config.yaml
n_kv_head: 1
rope_base: 10000.0
qk_norm: true
tie_embeddings: false
beta2: 0.99
weight_decay: 0.082
decay_shape: "linear"
dataset: "wikipedia_en"
MLP neurons of a small language model. Each row is named by its layer, matrix (gate and up: input weights; down: output weights) and neuron, and shows model dimensions 64-191. Each number is 128 + 24 x the weight over its row's rms, rounded and kept within 0 to 255. Numbers have three digits each. A neuron's up and down rows have the sign that makes its largest values positive.
After each neuron's rows, "fires on" lists the tokens most often at its 100 highest values on Wikipedia text that the model never trained on. A number after a token or word is its count.

L7.gate56:131122150131110153160129125099131172147148138154097132108121124120141137125113174114145110149170151093151154119145112124122179164132125138122117108116137154156144072130141144116130105145136101171098157111184069079153105127118109096134149165132114149102139128126132117099153121155153136115141182102108153125125130162102143159104108173155126168117195110109143167112097120134119127121141
L7.up56:104136133116100119110119107125070137130140165116146148093154131090121129168101133175115124108125103163120152114175078113162122140098115122181116128131114124140131108126162174091175139117105122131158151117160114125118152110067094127154124148120161132132109149073135134135145129117119143102146123076144123145147135095153129102121125140135129145125182064092151147116114125124113169122118
L7.down56:164128109102158130137164140089196128074091135115119102151088120154178104094143119070132112160131156110125099114075156127130145140155133142105156130127150146122136113110114110165100113119154122123090149144117165146168110147148132125144158117152120100140124117182134124104082130129120113123133120172119121107104149126111128124132138122153122103109114166153141152115179120116113088127147
fires on: "ac" 21, "c" 13, "ism" 12, "ream" 10, "'" 9, " area" 8

L6.gate228:123141137129144186136091110100145090111108118136115103167096132134112117131134101080153115128163116113112114119111145122132143130136155133116134101141136148129153081128100095156151089118165114125135100117152123128165076145105096176108148115134111142125119124137081114114159114142107098161139089163121137156145156162088135131127175159134154133115123176130114117127088093144162119133112
L6.up228:099161136107116127102142149092134163092127116113139150150119149114114174131139121118176123145134155121146108135115144111085082095143129150105128113129147127169143096123134091106138161148127111132117131155127138109133091097180142144155106139149169093119143141086123153161137108167126178146122142153141107153179142173084141092107159123101128123151132126120108111104154112097119124120131
L6.down228:112109137141144111152161107173109145145156161131136132110123109154139099144107130154098123103161075113117125126182141180134096149115094113142135122170099148093128137130115134132136120108134086158132136117108152134076144093117099077098110144150120102109121122123165110099058115114107133158126139131127197100097125137128132150101152123169086099128102121153125149129154120125119107144131
fires on: "ate" 13, "ive" 12, "ial" 8, "ly" 7, " of" 6, "oted" 5

L6.gate237:125122107142137137133183135156097151142067112098149122116170135136120193164118121142118122122110137129096143157114141141102115137137129166107120137134137101154109129134150142096161133112126101148105088135112150141171120142131095079119072142095117118137090168099156109114114135111107103133140158138138145082147131090158135127116143120107118085127110093156150130140102134149139140121146
L6.up237:154108126125100137156130127151128163146113170168144120079134090136085120095143107138097122155109136103085092162115094121120114113145160135128143160123136141142125102101108143129118126092075126149140124143132119137151104155104096107149135148145155171144151160136111114124132127143149116160121117138136113114119186105149107094139129175150106097136082154117163188141132163126158127118160
L6.down237:119133159143193139099139138113130138155106160093158107092123159132179156108127107112137138106135147135124130198154108113141140144172133135120165150126133134094121118132163158134150059121117147160068081132110116160170157175107160110134106151141142099106116125103108128135095140141102144136145138117136111162088134143145173135114160103127123111149125124163128113130081136138119147151131
fires on: "; " 60, " |" 25, " |  |" 8, " | " 7

L5.gate383:117121125124099110129148128140110143165086149139122099138157120135127123128161143082105175101120129159123109109098129166132096155151149128139151131126126113121123141093122113149144078124135112164131103114106123112157111102156128088152076171111111121129128152140135118084145090160094109136171144159112090102141167113120111101125104097119119095101143116122141119136207162101157116090171
L5.up383:137101176099145123153147118167129121118115139128132143147129143117162140115140145160119117151125141199116104115081137147141107139132134145134144145143147135183149123126143129137105122149154099120129116087103137084120166147137121123129129149098129166140141137091165098106154109106146090073188168157119137125160145131146071084074134148110120109122107135112134116095157149127128131143171
L5.down383:142113162108146151174125123120130123122130150129099130115104154104135105138118135168125107129143109167143082136118138137162137175120123143129117129138147168189141120092131125096119147190150105098158131137137155116135140155162149134101141132118154135134179067111141127142124133118174101066143142115128143137131150125134110112091171178140118116121114106127130105103165116159087139109144
fires on: "." 46, "\n" 35, "\n\n" 7, " dec" 4

L5.gate146:152123160118132133147143158103122141132149139129121144122111112107161151142074088115153124128147137118100088105126119109086130116159156142101107134135100097148125080092110116120149073128117136142132168094150136114180125125094089101144154185117089136133140122094106164130121138135162139128084106139106131086113167122103110158143130183157115107135118156139144153129129143080169095122117
L5.up146:135104167150143153131134121103129147109147156145085146141124154121108128145104072166118093155163140064123113148115113150104122152143158132144144123155159110138117164129101150072131120158128134112129137133137127103149143144103142133078135136112077112176125109136080121146140153158162147112117161088102128135116109104111144125120118156148120167134129152160111113121135092072146137146113
L5.down146:130122132106127152123141087127140117101129157123109154097126137107099099145167124162060099122127111110155176122115127147152138157130144094137123169125134163144143178115123177082121166120139133113126171151166139113122140149133126147109162101129117152141095142109110146123090118141088196115141158094143145135121072116106122120127132146133117136135148106134095155127152094133120155137120
fires on: "." 17, "0" 14, "E" 11, "100" 7, " ft" 6

L12.gate175:099154128118161130105114144130106076138081100141103102117146133155140170168147116116115133101177129123144152150149133138103128132176116113153109132098129060133151123093152113119117105107104177165174111077127144122146122130163118113116107106147105132139125119078114152122137139129102130107124098096141109103120152112145107156071098136141101153128121119123143113137127131143127120149150
L12.up175:090075130103093122170116170131114128158130158108101142140173133107129153144137141151159146124137122132092126157154107099104113152142110143131152093119111075115162096158090128090153112145108151088085129116180109176120098141107095126149121117131147094141128107126142175144088117128151113128072099188121142132136105131141149117133159099145144117148123108097118114124099141164103109146135
L12.down175:187123145117150145098124119163130137133112147105186118121113122130101133128135131143139140127143160125115116134104098138109131119125143153149116090159150147110173104136117120182097148131127147116122137171141118147099115123133099150155124156106097127134152120080124124105159163129132159126106106103143121133147123096115084129143170106130106115155118199124123153108086148102070150088116
fires on: "\"" 15, " se" 13, "inn" 6, "==" 6, " c" 5, "===" 5

L5.gate314:114154139129155133104107119164114090136149133144111119118149144120148080112128111135132096131147115112137137120089121132140117155139176163153119117077130163097091115103140118167160094071110143098197119095148153145119107136096139133066107156130128126178106164164123146116141139139148087104139175119140151143151168124100134124093109150152152124152098113130160119127130126101154131079136
L5.up314:136109131098075142124085118142135136171112142082103128149132120132128144092185119145144169169098171159105137116159182112081115110102127155141111164132139149130127173132160129116149147125110100128122126107166090122131171188147145167166122147102127113091122143135130123123113106142123119124107124097105105131149156065138120123089117146137108125135109075133134147119118166120101114114124
L5.down314:136103132125105097125133166147119111121122114147132115136134124138101109135182127137155119108090136146131157113120168129129124090149159112169128178137164123128134149162110136108141115119099184100139000088171117123128131144099106118118112113112153150103107106122093116101099144117119071132144147135116132120148168110137121151114111141132135137138124121159136099166109148135102136107134
fires on: " se" 45, " which" 11, " where" 10, " |" 7, " Se" 4, " mot" 4

L8.gate304:147131132160127146132118152123091089120140148093116078042151145137126066167140120121137129136128111155113104080106113116118126131125118135140096149120111101068104151115168123152164126099130120158174142146127129089146123110112109123110117172130094118141114157070132107086159101115152111114150071152146112118142149150122154143128138147141126102138105088128120149115133150139196106141136
L8.up304:151139121148118133143123181111098117088146127077100087120146130124101082174156122156130087149120109146119105082101101147109117158118111140162115146121111134049131164156163130135163145095144148099146154141126144076130160120117150151102119144112105108160141158088145109114160097123165108096180086142136117138132124129117160109133132157115134113122086097116133164090140168135144121147131
L8.down304:106122119115143099122132110156131152123115105144122158176110135098132159092137134160130133144125142094150140160146142122138121150120133092138161104128123175154161148249136137107098134155119129124092255118120116154136125157139148137138149087123119103101119118165135150188143153130115155120119135135129129128125119137115113141125118105117119144121156157129134112121116088126095176118127
fires on: " ch" 18, "," 18, " ag" 10, "′" 6, ", and" 5, " an" 5

L9.gate342:168130091118115135119136155135108123159121154159152083144131155135115138121119136155125111161103102089139128136147163133153163140126123134129131067122121120105104165098111111121154120140107144129129097131136123128129113134100157111060117126104143143120070132132097133104121073116134113108097101115117094112112105129144117123157162155135120126139088133117142139145167087122168104113150
L9.up342:127147131107118126161129163145113144112103161096149137147145097076142136184120121110106143113112099120155112120105148105114120130127119153128156110152130119125072114121103110153118127139139111125133107081149124114103134103124156156155108121146108135143108098135155178157177087137159097096165133157146128111133098130122121144129080130127095128120134156110146089145142135112131136132170
L9.down342:125113132089108141118135117096121120159103166148175137130139137114129134117110110144113190164129131134157124144172151108153159119120140099103152124140171128120173116103091138172142178100110169086124144109130126147141130129116095122150133115097116163145115150101146146091146164091134121143145122097128146119105124104101131089185104153155130119172101142101110122135115110149135145092175
fires on: "ar" 22, "al" 16, "re" 11, "d" 9, "or" 9

L7.gate146:105131109157103104128096116167140148187133139091138118101131118076143112114138145138123138153096122130123130144101089098091085134166148141084136100117186163087124091147119166122128098168126090109156086167157161173165090132137145132130108098122125126189141154160109149139120118164155077130101095117107110127121144169151150124116153126142129080128170171134130142148150157147142124084152
L7.up146:171101145125134117161101181168154118062136104108080134133125166127116126149127110102139145142125110153159153157088163129125138140082086134138166114108119120106151113129116115129143193138172118123140138108115157152121138106098105142167128144138133145132136103101131126104099096124141138155133108157102098117112122105108129094122108111169143157180152158109145143112104107127123126130163
L7.down146:151143130119157113131124132120112151151124136152115122098109104176119141096119108113137106108084089169145111113126131176153153114136101120090103158128075097145108131100119108125108175136130134169153035095140078118107102103131107109116178148185114147119138068135161119114156140138134142083156164107131132129125115147110095128119132117125118140120110116115113104114120124126142135155121
fires on: "F" 25, "|" 13, "-" 9, " it" 6, " he" 5, "E" 5

L7.gate315:159128137102154132078081181135153116115087171110153140120132135097178091122128086094136104116142128174155110131129173141160090082122127119118126145113128114147122128117098163138122097125151082101150114117131143120176115138189139130165107126095108089147128137133138115110139108166141086137126111109132154170173146092114175146116102127117157104115148157161144161144133104131136123173165
L7.up315:147141131124120126132164110098111143144132155149150155152137114122156117160130088163128146119110130157108099112084121059140165089160125105100164124116095111147101131135141114140097100114078144111157129139167149079115110153131127138169122146138108157139118134157136174127121100104101147117129144127152120080138165146125115093127103094159123090097143087099130136124133144093119139148143
L7.down315:118075113170114164147132099145085120155137106109115134111099115131119113095154132162154089132123143109135122122117138126083115142098129114144117113103133098082096145113146125086135158150132116141101143152120132155102116154154118128097081160132108120107113115141138104105135137114142113156081133131105121148114118144143133113130111128087136128144115147101131125156129158154125119133138
fires on: "1" 26, " time" 16, "ong" 14, "-" 8, "000" 6, "ing" 4

L11.gate58:154129153082144157155181124142105119072118124146114087111127126104127122149076147100134164094187113124120156078098081088153184141101129147134119134136096119131103127105181174128130103141132144150153114131105130170146106126143075119105117130116125169139092126128188121128156099102137147101144136141097124147136111142123119156136142100097152129157195143076133139146178099087160109125135
L11.up58:166116115092149139134129121156125077117115140131119133146150109128104106133164123180122103133100137136140131135120114131118120128138141112151139122169117113107180142119135141125140140109107130122098144143100133158134156086165159099163114134092146060135124141151107148150149095125138134157138138140089131143108145115139116127170148063090123173119103095147173154100146111121125131125141
L11.down58:110113122151125154162157131158143135099103098103150142140119119125124126154132161143097097137097144100148182152132095125127137106178093150121152129097115123141117127116143135172101164111131163119163167121098155142151134126152111131124132161129171142126067080134179115178124135162148114152110104141143066130144150150103109119150157125150150182148070109130121174121067131132146131136141
fires on: "," 71, "am" 8, "lev" 4

L5.gate89:159097128128105118109148131099106137172150123151117165169144135128104147167142169154116128110102140110157119122125140139160172144154099163107164126140070107120089140096152156157132146108109103133158112151115093124107112075133136116161127101116105184112153144110129115157121129098111093151172119152116108135116125108164103123067114148129082109134116081124110129098151152126107121146151
L5.up89:124083116110088148146141115115141148134149106133117136148160173121125130157100154117171118125145115173170116160108091116139121132137096147124148119137108065140096104130110088149126125165136101126139128129158180079143135130137110168147179114119112111115145135096124169131142135108130093110126127164132107117086109141123118102113108179135116143146131083107132110109150126111105124170160
L5.down89:123136158114110195175136188121153138125144127131126160112157125114114109152124107120137099099146144117142084147151121165106128127174143138109129121121145144143135113169140124144122151155103128103141168128150103092159156114149081155129141111093148139169173130134122117088175089113112134102119112132095144112118138089117149155149118141131144145131115132151116093099100173165124152163173
fires on: "\n\n" 57, "=" 27, "78" 4

L6.gate334:112135093118130103175118139137163113122128165166127121093103113181140104125122151097160135113153118191111118159137161120151144157122175130120146113141089076127133075082110149131094108113137127134149085087145091087152132174122088103134127136101084134135096127080128136134111130115145094133082130130128097134134178112152127140097121154161137116115099143133137135128096121110113083164123
L6.up334:098125106133086130145108127113089090152146167166139136103140117136141164101131137101108150117126161126148114103146120159133131177101131148087122093130144142130142124137116144106109097126091136114193099155102117124111125134148146137165168129145093135138153179170129161116170149122153117149086133125124112117144135130131170162106105130106113091095143140125138066072134153086135133083116
L6.down334:140138094135131123128149130131127107145150145129127150113128118086119118124169157110133117126129126149151131119124144142130124102132128121063131160108155118124143162177121089124114154135164125111143228162122145151134121067144099108156130095112159093168161137129131163094126163147134119130182143112144131143181133108099146111070106167161113133161147130148081117124179151154184174144161
fires on: "===" 36, " USA" 9, "land" 8

L12.gate240:121097104157133128133181153070098111156125109127075126141147162149115129149122103086099146141131134049100145150131141117168097145147169145130133085126115118121120158118152147124156105127096145133122104125119114121128172142124122096123136177124147141121116134142157121139155125155184127133146144170109111118076133137137118161132124148123137122125095121124113093110145098128131134108140
L12.up240:118110115170137157117139154123104088141134103164129148152108108107141087111115098141118084063137110100116118153127159137175140118145143165182158091111101158102179125113142112132170141167165122114129120172108160127159175151118129132091118109129103103121172101123146154134123111074102131112145147134100142116129148156147145115156100115103145115107140119063084088117162129132159136133140
L12.down240:169122134084154067155121119143097138094110111103120127112098145138108109087107093118139143127144157156115071127109125082112142122146129157141101144130170167132136133097138121139073096120123118177101095184153129164143114108168135090120113099142126073129126128111122112146039125140137134149137140143117123144116108115096120133122117149144138111135096147145168120106117127117095136140148
fires on: "d" 16, "ation" 16, " D" 12, "it" 11, "D" 5, "N" 4

L13.gate196:118118133112106103094162167147113091129108135171104130136169143157092126125155122113104210091182127129129151110113129166134142085116067145101123118116081138131121164094199071130148089143151108165117119110149154120116140098108137104171134167125094124101117115120152087142125134140149155128113108130128147115114144092114136120131109143157134131154118156111135169096118117122135136117123
L13.up196:125136117141120110115113154129149052164156090125118141155141191095142122093124151154103131131135118127159123104134135099150092128088107167129126104109106127183151120132114117206129104168143138108125122115188147169150143117104125150085132181151096101090139091086162114093133118109121121118160170138164142118126096135128154105119109140112132130122128118107172148155143120108147142136126
L13.down196:147099095127149087142128125183100121140158099125083068144133086134096147121123115112160128105096121131116138137156113131136134104167117135114110130111118149123180186121106158164105114165110150142123153169153135102133131152116155102128164140091111088180125119147208129150161147166138189129141121140126088142143143105119119095117122089132155152149118142100114148110107163147114165108106
fires on: "ic" 18, "re" 16, "d" 14, "it" 6

L9.gate175:112136116137137183140133123163070123161127126117073114130133096190097130096118091143120152134126132114117112119135126163113174117104151127142134109143132105132119181087148116131161141115163135142143103126105151146118145119111103125130123131123157107131137126111134118165156170094115177083155122138125104124149135119153172178091100151162126151123080095100122177144139113174157118151140
L9.up175:109172114149154123091085130109122137128139160135129166146145138117164109145129139135133105137160134111171077119078104148108151167164168126097130123113149132079135131161137101127138110083133123104112113136134173120130145123132093134113115150119123122112095100141107130153119155088107143156130140095111184120145143167155122102114148164097113131138129151127133125164090105069134135109140
L9.down175:103135132125164154095109153091129154156162111138174125157157104121092163144119158129098085169119163126154144119113100118170085139162137115123117134097162094150147142137135141089144094142103139155116163109087157114119119135103154125140155132111110145129136080157127163163104148140121120105111135119141161135103114123167165144156136139095150135119084158152163107117099069122138136159143
fires on: "on" 17, " cons" 15, "ess" 6, "ist" 6, "enc" 5, "nd" 4

L5.gate323:142159133151106155161135141139106121153135136176121167109148078104153124117133149128135102128149115074065129155119145107119155090102149115129119172115133146117106111124097111124106108152117141105143151138131138150146065107143113124075130133150109151090117125154137137081142096175148074133130100112138124132109166141129152181139105152124162103154125133148123104176152145122146125155152
L5.up323:096144141123137131152130147121111111143156123170133169105129121110135186153105170137110121136124143149156146178154118150124147156105107106142122145163136121139100123130111116088131134121114113117149157140142125104158128083136147104075149144155158203101133131164139150102121131153137118143113143098104152137148139135128119173157149131132151144084152145143135139117110091102135199093178
L5.down323:116155143148157099115120130126138108141128096107157080128149175141132099175104122100117126122111110138154104111130104111156104135158089131093150126145110136142124134154122119153122135120153128141107182131168103088095124167163130121176079137129136129098110148074099104125168149105136156121140155139105121156151108155130122060121159143123104112133125111141113146117074155117146105122135
fires on: "m" 14, "ial" 13, "ative" 12, "up" 7, "order" 5, "an" 5

L3.gate184:161108131135132108142125179186091126121114117070154134132131143126116171127120121130144148123146128127122114132138076089157104136147101110130132155159121105192155132117160103124152157115113128116114126130131186119136170152143132143152112133146165112093131149122144126151109127131116147109106117176106104124135148128108133119141139116154164137115096120125083128141171072130116103138122
L3.up184:143132127124122149120114123123085102065088119164119127155074123138161106149103117112122140094124142138114110133157106165152150085129148131129130146128139121167159097130137143127131095155117147134091144147109147126112103115164147133126095104138135143075173094133128131122114117137120113116177098135114157097170104136145134126142102115096140104153137189080105108099139189097118141133123
L3.down184:083152178133138101169089137154173098143114066148106121124140105183108153138151124112180134099130121121095147122199098132103118142121099145142094112129138098138102144146128105174134122124165157159121128171141101160129127119133106146101155126103143108125150129130119120103173126139100092107157129131128150084162172158144104141156133158158141152104151121121153129075137130083134158156132
fires on: "s" 25, "2" 15, "21" 13, "7" 8, "ath" 4

L12.gate250:095107081096118171080130122125141093144101163136145141100095108140085119089117085141135140136098091150101147130110159195131130118119128137109138147126118116159142109108128117139091100126104084137150098110139091158121091100106103125129150160085150110086100114131146115124102126101124150169112114148147104133157122141123074116115117120127153114132166102122138175117158090111132156122157
L12.up250:107084115089129124130165172113160123126124147095137132109098100069114111125135113141168131099118148091113129156100136142114094148131117113150125079112138129096114116140141143126131142119151129131106130174129143124146112137103107154088145137066125119136100071119107107144103106115101136122098146119163114148148110104077127169062114119169153106133182127133138147166109160129123138157154
L12.down250:148135144150069094089119140131139133130149121136092092130133124115175127105123135124160123121170136142155147108195124066126078122087099129096134142198126182161129143122115166107122126107139114108153167151124102076132184148167126128141103141158135142145118114148129148100192167162093147147130133148140136123118140177149117121149121122105118115163143096166119092106144125167101134143144
fires on: "t" 13, "ent" 11, "ant" 10, "e" 6, "ost" 6, "ung" 5

L6.gate78:185175104086114137134112136088077110164146139118113105125152155151117116121111109126105123153119133128122067135118116172168170144135152173147097129104137102101128154074135095113147157121124145119139129128121140094136116100125131101161147163138105146106111164095113143118143113110077126072137106131147120118089149100114157158145122143113173159122125128153102165095152131094137106124143
L6.up78:137129086133080152115093155124126102125166121133136148185128133158123129128154154139153145169135140141118171161109117119161145091131173102101130120123106179131125118144109104140152106129113098127132143167113167138129085141107111117139153081147062137139102118145130130171124150094144135114153175121156116093143134117107135114134144131135128143112161107165110124092115121120122104143132
L6.down78:116120132097118105108140124107147133132114139160101128130137092123101137101101136107075171118145113138134159151139118118147158142106135156144169137097103117137132107086146129142116117101120105105122132091127119132131125145107108134090110128159114141148157123086119097156117108086156104126142105060097145092120169177130141108143168124160155127103189156106165166139111146134118141157121
fires on: " | " 24, "°" 10, "an" 7, " t" 7, "rea" 6

L12.gate99:151138077142127164152162152135087104123109133123134086130143141128129090137110145135133128146112125145145123144167102111150171164121140157122116141135054083159124131085106134143185151130085149159168113167083159126134143106114138133147150137119126114103106141128137173142114115158138136127127113152095085122100175098097138143106195146139149142133121114129157156141115111078143130110141
L12.up99:156123117100145137179143171165112120107095136132140108163139142103120097152142134157137117121121145121134109142164137117106105163102127084132113167101089147146143175117138143154176154139108142152100127152096117061178139116100124155170123137091117084134101172168097115124094131119128130124151115151110072092114136114087140121108199123123097159135135122102162168132153129074125124116117
L12.down99:107118114128167154148096144130112151122098112119177151154109058132121161147147144147162096125090126099152136120123157142165111124139102092095159142087116134112132159150158159150105151181145128112105244117142148115134165140130120163106136129134145117102104127171065124140115122119139130121139130108155170110134121177151130149128122135128121148149137132136155147097139130129146140149134
fires on: "," 95

L6.gate353:078136148136156146158155135119123112155075087152155127111151106183140078111150094118139118127086136119113099107148156088158117118138163117121161150096111157111148140058148154165152157124093114145107137092097080136137082135105103140098129175109136166169128123159124122127131092141147107144088120116131155083111171132125108137123118180172138096174112103165113143117125163153165131092116
L6.up353:127099115111161107128178117096127125135104113083143128088197100135148151150164114138112136121117122140093109114114113110096068121130184142126140117118137113161150117101100159124105152137098126158128109057121076143178110135136100095133115175104119091134118131130107079154124135172126097164108124136146123128151158111148125116141142135103173103118103159117147152148148134146162107121122
L6.down353:114133109120189091076160087121098108142100128129109108128176145105125159110154150140115147097084099110136116167124115080147128129114110121133124127102148118099138113123128166161116123133131138137084169114150165175154100130102085128142108123109102114109133099145159137123089121118124141122135119077142107147105121101172134142114149102143096110128146141126187135138114153153060124129116
fires on: " |" 55, " | " 36, " |  | " 4

L5.gate8:092171149111072112127121086122137130140100169139118131098109104116151111145111157130104137149177103098110124112149129074128123139138114194172125128071122124128142143131108143121138095147138103136149120119117078176117081128110081159135115111112144115130098137129127164086137120133123103163102120088099135117091161143125144107134082116149155099133139155094152147175123113094125103128118
L5.up8:140168140113123109138094114128111141104151152152097141123115127099157116155148159124086124161147129098156160143126125095086175186127127147175105142160144099137121111163137154127130126130079138131155150094153075130099155158129123102079138162160129145149159156176100100127137134126139163107131120141077161105139093140136143127106158113137127139135131132134138134098094123151110132082149
L5.down8:150083129127164138094143172136131136089150151094138159150094125172086115063148083088109131106103138152129128102127118150136134071107102100138168134161128136156168103107140144085142175160119156147135140124154124113129159116103142102150128174123095145132133101123140131127117096111154141091116113156148160151151096126181109136091133117168119127103110126129116144092130131131115171135150
fires on: "ial" 34, "her" 8, "-" 7, " up" 7, " was" 6, "ative" 5

L13.gate221:113137117139118120114157136109101146129153144144150105173112137093116085115128124132145097124119122130140094127160128124130145149138129149117120102157068170120123133139150149150125095143140154115110130123109108099130105100140120135111139118083099138106125124129121104144142116134120137101100105110106111163154159102156113100154159123127124083187127109116145133136108071092142108118130
L13.up221:128132136092151174114140090139119105113075130101127100116112153153148122183145153136118141186144115143152135154107148095157128158150094109139141112091109122094117114125151132133154139132168103101137150123125144099139120145113157115197145132044123144115095139107146136174121125128111102094157101135098148112107135087119147176113130133127125116130167088142148119130119133148120152139160
L13.down221:146127175127161067160164125099085111134151121101139122130141092174112148110130118098137114096108128149157129144099114099139141103098128106110108100131161124116116089114109125175125140126134107127088157178117135164160114161110126156100145132132153128095154111107109118108153162122175107122179140129160150081133141147105127070135128109103127119128146129086125105096144107111111105122136
fires on: "al" 24, "ar" 11, "ag" 9, "ind" 8, "P" 8, "en" 6

L11.gate0:116135109130166126118131133082119118138081133172134087137111118143118127068079182125126119106123117131129120139118154098144104092158078108123139108103121136153113105134141116157098082129125130135125111107099179102177140149116148166149115153114131136127111112175142141151141095108104099137168111144115109110074143098163118128168126189104159152116108139120116134134138090141121135155111
L11.up0:084166154107141141120165104074139151097136123133109116101104154122155128143185171151092097121143147128123135129126118083103118147100125140150148135137125132127136093110142135108116111076080099115128106134126132128161110098128119162118117143120099159096107122117130144141123116046115133163109087128127119131118156077113107113129125130116103148086128105125082172130124150105106146131133
L11.down0:160130116123109085107095137180113104153142152136162074118101084089142141159149142123133123111102105126115127110140132124124181138114082125110170119086108124097093139145104138164126121144141143147055153108124138135106137150161123103124130120150123071112125126105101134122166169198163095106117168124120133108121114175151158101094105147140138089123132139104137106146160124120119115098143
fires on: "res" 15, "it" 14, "ot" 12, "et" 11, "re" 7, "le" 6

L5.gate150:128126112130116134147070133080134154152175130116128107112145127091110102098116127138137145150119104103110169139143120137101138150103174113138081158122143120116125137130135149157124122120070108173145142119099099127122116109098083113096159109131111125142113135106086096124138127096152122172117130103134130149108127088158108124113164106158143115132111106170170180126078142144169116110128
L5.up150:073121076104126094122129095161143147165110120127181115124144089097117108119154082161121148120120150129096116150133150115114155135140115137161160118136144126090147148127148175120131114121102150130148104127156096153167134112139112169140129111093069116152118101141133116164120124151160123154155124111123095147138124136127115118090096125114131169085161109101113121167143127161145145132091
L5.down150:169097116098113121160102138143131074151120108112150127144163110114120138119136120177165076102097108108088144096138100123108151092144125117121149111153120157122104134100195133123140136121151171136113129134154126126103129117100095128100118139130157087145131087132145154114074137097104120102155196101141107144114146103129109143085109098081141145108158118132125106092129143157150144067115
fires on: " se" 40, " they" 12, " Se" 7, " They" 6, " There" 6, " lo" 5

L12.gate248:150103100088122150097132182157163165133138169153124106171122131096114104142122088127139162158127200167103137134112130155133099143119134135090135098119064127150177156125146131113162131099105092166157125129119129122111085130104104112162067097101168152101126164116117124104165102156138159113148102171131112137114130122113153160149136145141122080145136122126102135109137116130117129112154
L12.up248:093100110130143143102113122128129152119147135137129153112115118079146110107114129141107125123087131113133116154124151143138133078125104128139116137130146157119121160137187170123158115171141122115099135196153137067133092153090151147128113095089134133147151091163106124119172124098118138131094198103133144150155135123084142145104116110132116110132130080134093112123142150076133146125129
L12.down248:118099132146146141188096102114120134128111119133106149147130120151113126085154168149173132146119132143156126130158118096107135134103151164127119139121143134156126123018141121110109139082136140130115102110141129134122187101177144119108152113121122133144121126135161136130087133108107116157117104110108158071132120139160116110122126082064080154149153148100140140126137142128106123107084
fires on: "ing" 12, "ent" 12, "ost" 7, "a" 7, "ong" 7, "el" 6

L11.gate23:149140084103146145113160151100143088138137177123146062139123141117148118161152097123127119121129075125114074126134129147122140111123096156111108133124107116092158118128113126109140152137137141134086113100101119171118089129105102100111082165120127181127111128094145097112151083107124127108107096095154095153154085128093160112141153134146097117152129136113125157102144112145131145107122
L11.up23:092148125170103148123120135137132123135149139113166174086111145135137132134118100117111126179111125166110185108158134133112134064117168133138149137118149110166127098118092144121154119151149101126130131137136111182073162159116139158155117166096153125147096107107109131164108192124117122127074096097128137134124093175085129135110151125101131112094172112120149148092092104113134142151115
L11.down23:145161142161103104126162131141098123156103132100117091111155128156140101164125113107133072135155135130093131162127135154117131108122136161116109141126112159097124114112111125144104146103134157102131065091097132163129116150134103099119152122095139108107134139111180106142076142115117139126153145087136091122148096133124104144151120142136123138159118139116132149136106160133109158100121
fires on: " t" 48, " over" 9, " f" 6, "ult" 5, "t" 4

L11.gate346:119090127150135114119132144163105088147135151119091112090141127133109108126134109151130099116148112161096074128111083085141146102142136141138138141107131103161148150097157136136142157132105125135105134144076122152138110197127128111107141126130144134128131099104166106130095116166124125102125092139156124128114143130155178091184115117127142113142115138169129173102091131153156126124134
L11.up346:135127111083121134159109169127147120135119146112106094098080158110160163099132135135137115124098105135142134108126163128116164111155146136106118147137105159071141111088094087132172162128121152137085130160149120149108131111168136119157155099135147162131131141115165152175123115161109091137099108110158135128115104110107140125171158174149099174139134135137138171127108099168160133122146
L11.down346:109123155146123140146134152115102138135161140120104122120142129133162082114125119113158109160118117135117132164086153158144149115178182142142154117113133063149127112107106152177144141145119169115148188098109149142126142146135104113132136133150117117120127125091162142139076055107128134101175101111142153175179177157114127122173103134078137138128142103107124125144146161131122121112076
fires on: " t" 39, "T" 33, " T" 11, "et" 8, "t" 8

L6.gate43:112114165146118131156120127088144117138136170109150086138111124116132137136132130155144105119118107179124116108120106139093103116137132117137160134167169127076127126101159127139157122157141102142188117159079135148179111162122115133163156121111090128166151119164093126094142105139089107114157117135105144155096112141144134131080181139157148116144149131183136172100131124147130119109180
L6.up43:139153112108168126165081155128145144113134102151149138144097123113164095109158063126128128115114137150132150140130130135149125108094164115099086163094100133142154124141106070161092148082149111144149135119150170136107134112163128142160175124149140111170154115126141104124130083135138109149129125112076160114117117123135135140134173141144150122118148196187146151141101140145123178156101
L6.down43:116130111107125102098138097166135131169103125132111147148134176137139128116158115129081189127107114116116167107122098134134150106137135124124122108126093110124177156088123126146108132153165134116153093141122088154128134149156136144143115147110160113082095119124160090156158147176133102173110154108139143151098118076118121140149128085130160141114151134116104138163085137132081110159081
fires on: "-" 12, " a" 10, "th" 10, " ch" 9, " he" 6, "w" 5

L3.gate75:145111137124132129120104119101109150111110104150099115139125150138107169137126139130151149160157127114099100141140149158118090148134122138136093107127138141159156106124158123140137157158085104136081133149105134118139129125112136119120128126162173118094130117093086095138107137087071131085149079170097147135143107156204146126155174126102171138133093132123074136116154144138124091116115
L3.up75:179166107158132121137122109151106091099140178130148105107128111150138114123096169131136122141109113174139126109132122094135125115136168114116116129107145101128092103140128118099110109167157105175105159114137099103155162140147088150107077141116081129098137132139134170068115112135116085150157112157098113104136124112122072115119135167171114133122146168121155102135110123122147134147121
L3.down75:139107106108125122161103143150123135145102063124130100153121138161069137095139142114126118137101129136121124152130180091131083151176147131091093136140142103127132135135148142199094160158121129139144124157123163135097156131155162148115072145141115099151123118133138132157158142121086148189129140130140107135120106152134147126076161134101130115100139091108108151129144093071165086130150
fires on: "2" 54, "7" 13, "s" 10, " side" 4